From a checkpoint of a small transformer trained on Wikipedia: a variant of Adam for these matrices.
MLP neurons of a small language model. Each row is named by its layer, matrix (gate and up: input weights; down: output weights) and neuron, and shows model dimensions 341-436. Each number is 128 + 32 x the weight over its row's rms, rounded and kept within 0 to 255. Numbers have three digits each. A neuron's up and down rows have the sign that makes its largest values positive.
A block is one neuron, or neurons of one layer that tend to fire together. Before each block is what it responds to, as a language model described it from the Wikipedia text at the highest values.

Word endings and quantifiers
L6.gate125:136128127105072199082139139117106119087114095176143147103093084163121142110104138135095143176096151087151101115094162100084126137135137119174131142187097082165124195117096141147132091156150095113098116166128122160144052110123161029115158101132086164059170119110078112123173061110125062099
L6.up125:094161123041102130135079066148092170142127160082093086098160100148175087121125145092148076166059138143181148156134135174094096166175122175092154159143150175147106117187088099129113145076136085100154133133117179149112103124090152098100104119144069136125137140177069125136109080127188220113
L6.down125:107112145130106110156152134113187111139140112153152142180077171115097134122095093103082135105185243084168143095188137116103114130120138134161134119162118110127134129111178108160142136151151114127086113137124060169125111109136091167089118148149095109106166090104181157157156144097093151180

Nationality adjectives, years
L2.gate704:178161104135111149049144098121110130122107100112102107121138084128088208156132119132123105125081111111098113119140147143095129107074103172153129154174115159127153124095124195128133158112127137066142067120123110115196014155131110084184178186148067146125121121161132118111145100179166073117
L2.up704:172149094113117108144163126114105148178074137129115108082147117071161100193132160115136121095057142097088086125129110103077057131130160169131103111078098117127134197111148118155138118075105095163152103136206144133143145171158102082114134098130066140109184121144182135089076138130067103137
L2.down704:147075154154161154170155095150069104119106150177107100147133112125126119114159110113158162146130157104096094153158132107095137152126137132123177127150159140123146103122114087095099140176120152076080076141135132141156113160183086141160139104126155135165104146159113150100084079143125121154
L2.gate886:120180140175130143132163169117145174129127163113129106144158148099105082067094153140192096137126130101165146083134160137157148137123114136091156098119121147139121145141112148119146089120165165089118095110178085156123135190123172078134141074095115161110125122167093129097200184178146117076
L2.up886:189177126140126043142113036093153134141097077134153174074167165099113150113112134105134115076147125129129129105056129203130180144072156109161184102175124125072132134185160142174094106144081158173155108180111082115129113124111155153090116115148095138169160109115149135152131072142149122067
L2.down886:069088123125137165075149151174120135135163171152136067141129128195097146170105097092092135166108120133127121173209068132100169131200118161112076164114172119177162122099129113114152184131175120112158180097137160122088117117113091100125089161107111100133105156133118158147089155100121130166
L2.gate928:121135090179092135170138078138149151168119157108130105204139151107074152089101204123183102094115142119140134181112175156147146153153140122180129108157161154159059105097151138096090177131140156090110121155186148155114123195139122172169137111132113140118183136140126131127176127111113119084
L2.up928:134093149133156141095141135119127135159092164128099101161150105132090150153138145182130121086137148083066079142137171159103160133151140079124113158167098090198105161123110122135128146135132134128176159163112209125071108129148137119141132141181145110157118164113103112141123151123180169083
L2.down928:117124153115062125129135134134134140155168117159162112109090135201153115137153123066111162134124108161173181094146127121178130103142158157119104096106184167096146113147153129148117099126160106120072120109164118139131160167105093151072072099119146184078098145127192151124135152092088086220
L2.gate1141:160139095145170101114126097133109168171134134130127086134142116133129115095082087148167144181163109153127096105176190149116112099146107136185094171112128202174166161125076168132142123138155141094151133122071138096204140082161188077149120103129123129098107111107056148089127142132207160100
L2.up1141:149167147123155098134186115181154112140109121077072128025160141137147191126161169194164109141148142121149108154159137156121068058150141178156141143124168138122148136170108101113101110142151149108101109088149081119088107041186155135092129069111092129159125122156093111105076165106151065121
L2.down1141:084073100168124120128105165129145159073130173145091215178099137145116114160160131072100084180118187122175165088114123109086142121111141153101121126075075108107097152131207173126088167110104110158090113127185194106099094179159070098128080093149103122133134101171160150193131151092100161126

Word-completing suffixes
L2.gate128:157147160125198153073154100125118094138145114094134093129167117084128126168079088162108156147112081105137152086182121144143159135138156156132128121126146132151154202121160131077135156109162106107109120167064091099101120086168132145070102131133144160091131197082148156142097119047146107150
L2.up128:147107075154126109073184096090104142065077133133145118092133102082172121163137115126081142099108101130113089103144167116101080134171132178029135184169136169087108167078132160091095146162128128103172109108087146126129153135148121126086151150092117112097138065162151123174095101149132146150
L2.down128:120142148146182140125093134186091134185132081176156044097148055170099102145156161145145073158115221108130165109149148141119132092102114155135098099150170114159161143129191121161094154071115113121113122187080098091152091095138203169178147142187138143057123192107136162107103130137176094098
L2.gate575:113133126156057106150155176108113138121161135143136195130114075159134124136070130115100089116143130052153100151153114077122099148161123154086150143094142153065104166138139118147192114092210119134146150144145134095073120124107132086160091159131119120061171116069113161165101098127132109079
L2.up575:171109162108092137151110178136133124140085138106110155128137087121068121079092108150149125164143108073133167138148127127110153171128173147120082149121138090093117141143157141158125095073150231093099137120130160144170147147103068095128135173152180168157091114186139084170117081188099107112
L2.down575:040090213113107138136112050105104149119137206132135122170097138149144099158184180109133115100094186138117105167110124120133152113137126149176129135116078179129161112155122095108174101162167073122103128116156125107089116171125101119088094081121095113178230149121064111138130131106122163110
L2.gate964:142121111131127144106122103150126225131143139128155178062179049120166146155104129074129087105133096041107090164109155095085108103155149113099113117164106158095118182118197126104132101112168136096162168165116150167129099198097092099183115184173138133158200136159115096132098117118077150152
L2.up964:159162082128066127165172177147170145151091136130130094110162145171128123107117100117148103125099116114121047195093195141117109142137133160087169120029105103075072136135122132127134085110163090112104154161120168170075182142081101075140147129154144117119130154092124094131091141107155141091
L2.down964:106134116110111118147116166097126132153126148128128148154087123142128086121129154111106117174130241156163109173198122104146160101172122119108130194090104160185151121118085093175153121126148084153140152162112093123094122157080131115093132133132095111160168160104066157167197147115110126088
L2.gate1275:080152143131139147123156095118101143099128128137154077136099076154142109150149049160121119172101143088101133150215190100155083106101079114099158173179145129122092152078108120156147159093063054123117139182059161118133151096146117123155154149159101075080209196159113128162145115055146161123
L2.up1275:171075087082125196155199132120149196099074094163134175164150165107139168122138136132060106168149109124170075104106149145138130167107164146108103144159116112092155127139134114120157137078162160056151196140095113147094095138176150108086175095085145177144083166152125118153088062158116115129
L2.down1275:046179129142156145099109132139063168070130086155136111100089055172155122133172117143194089110109245093132123144159130104117082071120056129141136101116147141158093114122172106115134108197066054099121089172074122110149233091151158167163081117165110073085180137155101121108116126061147169110

Numbers ending before delimiters
L6.gate1030:094144146143081094127145151165052086132135061108091114127124159094122126177100132111131087098119071100085087125146096117138109138164141155076126098129183134133182143105131152132100111139120096097169149168119075173134150139172123108176134163143118134075164153167128126088178127162149128116
L6.up1030:110135073145133148113121109168107131207120157112088069076110143134170113120092169136175152133069117152137131166095107100138133124133123140105126068076125138094164101167098160152133140157094140162091078164138181105111099200104126170116121146056162174151069121098131115141147159099162169150
L6.down1030:155140137127150128072167130121130144107097099136102086092105135168148074097126149080071031077156155104085194114166121073120108132093082128099115058146108157132139099088135165140209088155111146083110116165063147145148117091177140127075149078108122138129107096156111176088132132101111106184

Birth years, nationality adjectives
L4.gate220:097127076096057111088130158158132158181094124101126077142106086188081189090130107123144095086111084107117124171114170081136149133141111181079093126118067116092169112095117151127110113088134132112205126125060127079136099123123108096190155137189071155141100092116120136102190148099138107159
L4.up220:183087051095117170146128152135101167112110139115058077103150121074124158120106132142127110083162131109099153103216118215096089092168141155110160091136134162137117138095109153149146102106137135133108110170085106097147074167156124102130114073166060160148110154099114072095115066161127094136
L4.down220:107135080204074105154121106120155175146128144075123119152134099174118089153074107106095110157087089129128105135146099151083108124121119086093164078164143157078206126155140142102159115122143142162150098103105167109127122069163124128122104119111106177124101151087122124106131135166176157128
L4.gate247:117154109107142179104113098147150151152143158137137032187130139120159159154145149137215133119117104105130095185167144166130114062155173143159075097163118151092118108133053177151119168179097117104164126148086113112094136172121158128226123149134160177138136067171046107152151133088143174148
L4.up247:160135174084134077090151104194127166126110185132117146127164131219116131172122146088138103099147023142138193101126082148108107144097087079130120125127110122130111091081127082145125126111133155112174131098120144140223124102056109093112163119131122154172116154117124143105124182145085146160
L4.down247:117162140180145136154139176133143119175139139129177183075097109083151153133130082148082130165133126110094133107119142132167114117131131175100116157149192136096149097139187078128105139143111161125099126164151143135147128126153164124113140139126237100140151116114110147144169139119081129147
L4.gate382:108152120085147167161126089200146161116126143171177051106133140147164114115116083137167156145089119121152129098088090199070169150143108144127115114161167158155088098077136197112130152150163119143125087132114167135099100120134102121142129111117087123170140163169110103064117122120135129116
L4.up382:115073137117125165118135100141110103136176130101094153129128112106111219102144120096166065064107160139158130145134093147156161118105094112184099080119091125074122148140119167123151069177135064132200072120111086080137112166130115097133102090160097136156142136093090137166118149128136122102
L4.down382:183139120193100188103145144095125142149137115170124078135147190098125120125174105174171183125123168138121133092145112146103095094126123194108105083145101127089115143127107047099078108132122090108199111125103087128168201133184116141097135144101140121163148150167148091108110086146130133144
L4.gate1027:069156140133128152133135125076106185104088168129155127159156062091135164133124103140179149127171127138062145152152124107106111093139127114111095092119097096108109221094153127120117130101125071140153155108170186087149137121168191176138123181182150174083149096106117180094074162117158120129
L4.up1027:138064085140131122098154096099120104164167116205143127153193106157116171124147105182192151134119121081083155087068128105103096107091174116102111124164125129124166177090135125098074113106158195088133091092051110121098173121084157105111120127192141170126182159166095099129126177121155128107
L4.down1027:105140160129078131107130128113147157154120152096136087157138124167103102148130129096198109098157141161181117098142145126035117151115100126170083085083127133130147110163165130173134099149110095158074178082145134087140166133101109146135112128080119178144139133042102142219111141098108148169

Word-final participle pieces
L4.gate14:112130166120099092115141138135138124178144141168138179149153152152185122059100126096155161116064131119156138174128193120124096099153086150115096129108102170146162100131111133176145136081154179128099139139174136138113116107072107109158073148087125116150191162155149111143151103221070132143
L4.up14:123123133130145169102152177100101152167120160070115160119120193176134113130110115107070026116151077073129134080198157138156171099101106087170122158134160118156102127077183111114166128144170183154140100149151132123149141114141131111105139098137103134164145124115109166143137113148071110066
L4.down14:157144116159163114179137106120100098107105154171105169110104120129138127155125159160173100095122172153178167143139089070116077105141034101131077138182111204157129099179089095147159103079116080134105187108074123153091095099136123094147115110077074103140133139127051131135098073115125118146
L4.gate125:140168098073115153166105136075086186135103107173145139144121168130186149098204085115129182121138108071092080143166176182172120140153138123162039155162114140110109108138124083094124140063124142161064117125128186096165089158149136132129113110189120090150135125081155139082171087119117169115
L4.up125:161195182164171128149155140146123148166108207142111174141108144118137173092094112128140121133051101146066121110104139106108183153135146147114140133131061044078108096086084128109074130164107177148153118140084131171137139126072148099200119091085147144137187101137124134150100122180154145129
L4.down125:161170134097133092137139112018148117192187114145147136070081142189125193127099069079118149157104102118164104203195171103088155136165143174174121140126161151122121127158108124118163085108087057071069126150128105143131117140112121114130166103120096138144124099109103175133102081132137149127
L4.gate392:131195162151122082102132111134153174118137127041129130132071161091114103125120104108113138223124090142084065084112134106129139144100092143123158093115072166182132117108205078155133162085171069132107121227098138153159094128140156170169144097139121134132149139136137156153147107125111106155
L4.up392:155160117117106082100164126162175174097142134133141084122158170118117107170144129151105122190130073175171118151071081154174133111122166078104163153139140112175159093117128063143079101099202118151053087170167127161191131107100098101168211103081121123213118156182129140079109117057151125168
L4.down392:116081127091055170152112140150112100101135183170091146137106111167153141139146083107095157110122184176204127197183096147073116150131102104131100154115145119101098158112071071109126090213069107125177157080094141162080164138126147087082123161092176062097174123152139088112179162081140127069
L4.gate444:116129166075147136180101139091077096117147130048133133132074063188102116132107107120149103167087163135131142139132110113138144117119129154148166146128131138152077177140139151113122147118144054116108091154119148111173127097139079045105084099115074129125112103136057121125172156097187164145
L4.up444:104135088183096183162085108095166168139109093113143090176142096183119083116079146151063096142121113106144162121118118153157110168166139172086085183131093092158175113089109124106117174124098093071069155169104098064091179178144113048119104047135122062128092161116090146137148112132158150147
L4.down444:079094131142164158067148123173086125115120103183106169101155141155058205161189130156137138123143128104157140176095135120092103099119163129132157099161120148098118082145075122123104079150136178106187071128132097196131138052116137141102127179090190162152154124096137109074123175131101100142